config = dict(
    norm_eps=1e-06,
    init_std_qkv=0.0288,
    warmup_steps=200,
    decay_fraction=1.0,
)
MLP neurons of a small language model. Each row is named by its layer, matrix (down: output weights) and neuron, and shows model dimensions 208-303. Each number is 500 + 25 x the weight over its row's rms, rounded and kept within 0 to 999. Numbers have three digits each. A neuron's up and down rows have the sign that makes its largest values positive.
After each neuron's rows, "raises" lists the tokens whose logits its output raises most directly, leaving later layers aside.

L6.down593:464495481513477466469512506510506500488478515469509481504471519483473481478511445515497535486512494528524446538472443481511513503498532506538505512505487526444524495501518450458454519476522505503484515479524470505506511525502509514545502461494480462528466514476484545496511478516510497482
raises: "amm", "up", "ading", "adu", "ades"

L6.down260:527489519534518510508499495479520500541471531521497540534498502503517503498465520478546439528486552471510509494529509522465494499508521531446572476516508472500486493494503551474497501525527514504472506522549489493477486483523515483524488481500524490503443524490523513503548539519488469515
raises: "ted", "t", "day", "ts", "tt"

L6.down340:460493524480470505510506469467498514509475506550530571533490504446451478460525488520524480492450520489521457521498493512454502519519483482521518445507545528485508489469539489499514449518486478468459507479512505522513489503464502476482505508544521488461489510524460494497534540511471505520
raises: "h", "hi", "ho", "ha", "haw"

L7.down486:523497493492485485530532528519537564482466454475514535540471500500456520515508527503514490506502530489526512491485498529473473495498454571470505482517479524520542538520542512479487466472469491499534539476498506500466485503470484485503532484505466536505492478522494504495529505485545503508
raises: "immer", "cular", "ional", "ions", "y"

L6.down548:478500498504492515507495508508496493450496503451478497480517531502474479485499508513499470478516521511488466483542497487489485544523489547479511526455469488479573511486510498551527485509482538459466482493496468547506501497567517460500521510482452558520505476511471536508535522534541549500
raises: " it", " its", " the", " them", " a"

L7.down501:547443493474479501489534473516464510467555553549502482514490511510499514504514498482545533526481479489492470493548482511518521565499510517509487523491493459514510482486533515510487491475455472487540476493473513526472487495520498509535509529500526490535521521521508498496514475490499519508
raises: " and", " &", " ,", "rance", ".,"

L7.down814:478509480495480459511495528499495526478494511487458499495507493488487508516565501544516471501455471513524497476496526492499497530483485471506503492476491434490490470518549481482511474536527510509519529493526560518484546477494485524509531527509477518555508511510513496531506538500460522465
raises: " up", "-up", " age", "olph", "up"

L3.down596:496503537492441499509528459522516485481496534511505519497502489502507521488466479516469493492472483505489525482493470515522513467530542468499497520493457496495510458517496473502476515489475509470480515477525496502489481506512534550528452501512510489484495478474491507445531525520467483518
raises: "ourn", "ute", "ty", " vac", "orts"

L6.down535:495522456547485450445491465532550478488487533539536506477511529514502521493525512506500492511498517520483506513484498488496512499521473478486471490515485470515432528504471547444480557498473488493493497504487481507493465506517527478478554472508487509529489511499534513479523486491485467510
raises: "ian", "iang", "ians", "iao", "ì"

L7.down423:482503484502474525490546481496503486516460507458474489510490530532482479497479512467534472517487508532507500502468470511555522465511451473551489514525512458509513493489481486522451515500501487518528505508491454491511523512491458459491492499482494465462451446510495476549472470528496487473
raises: "imate", "ashes", "ative", "weight", "ans"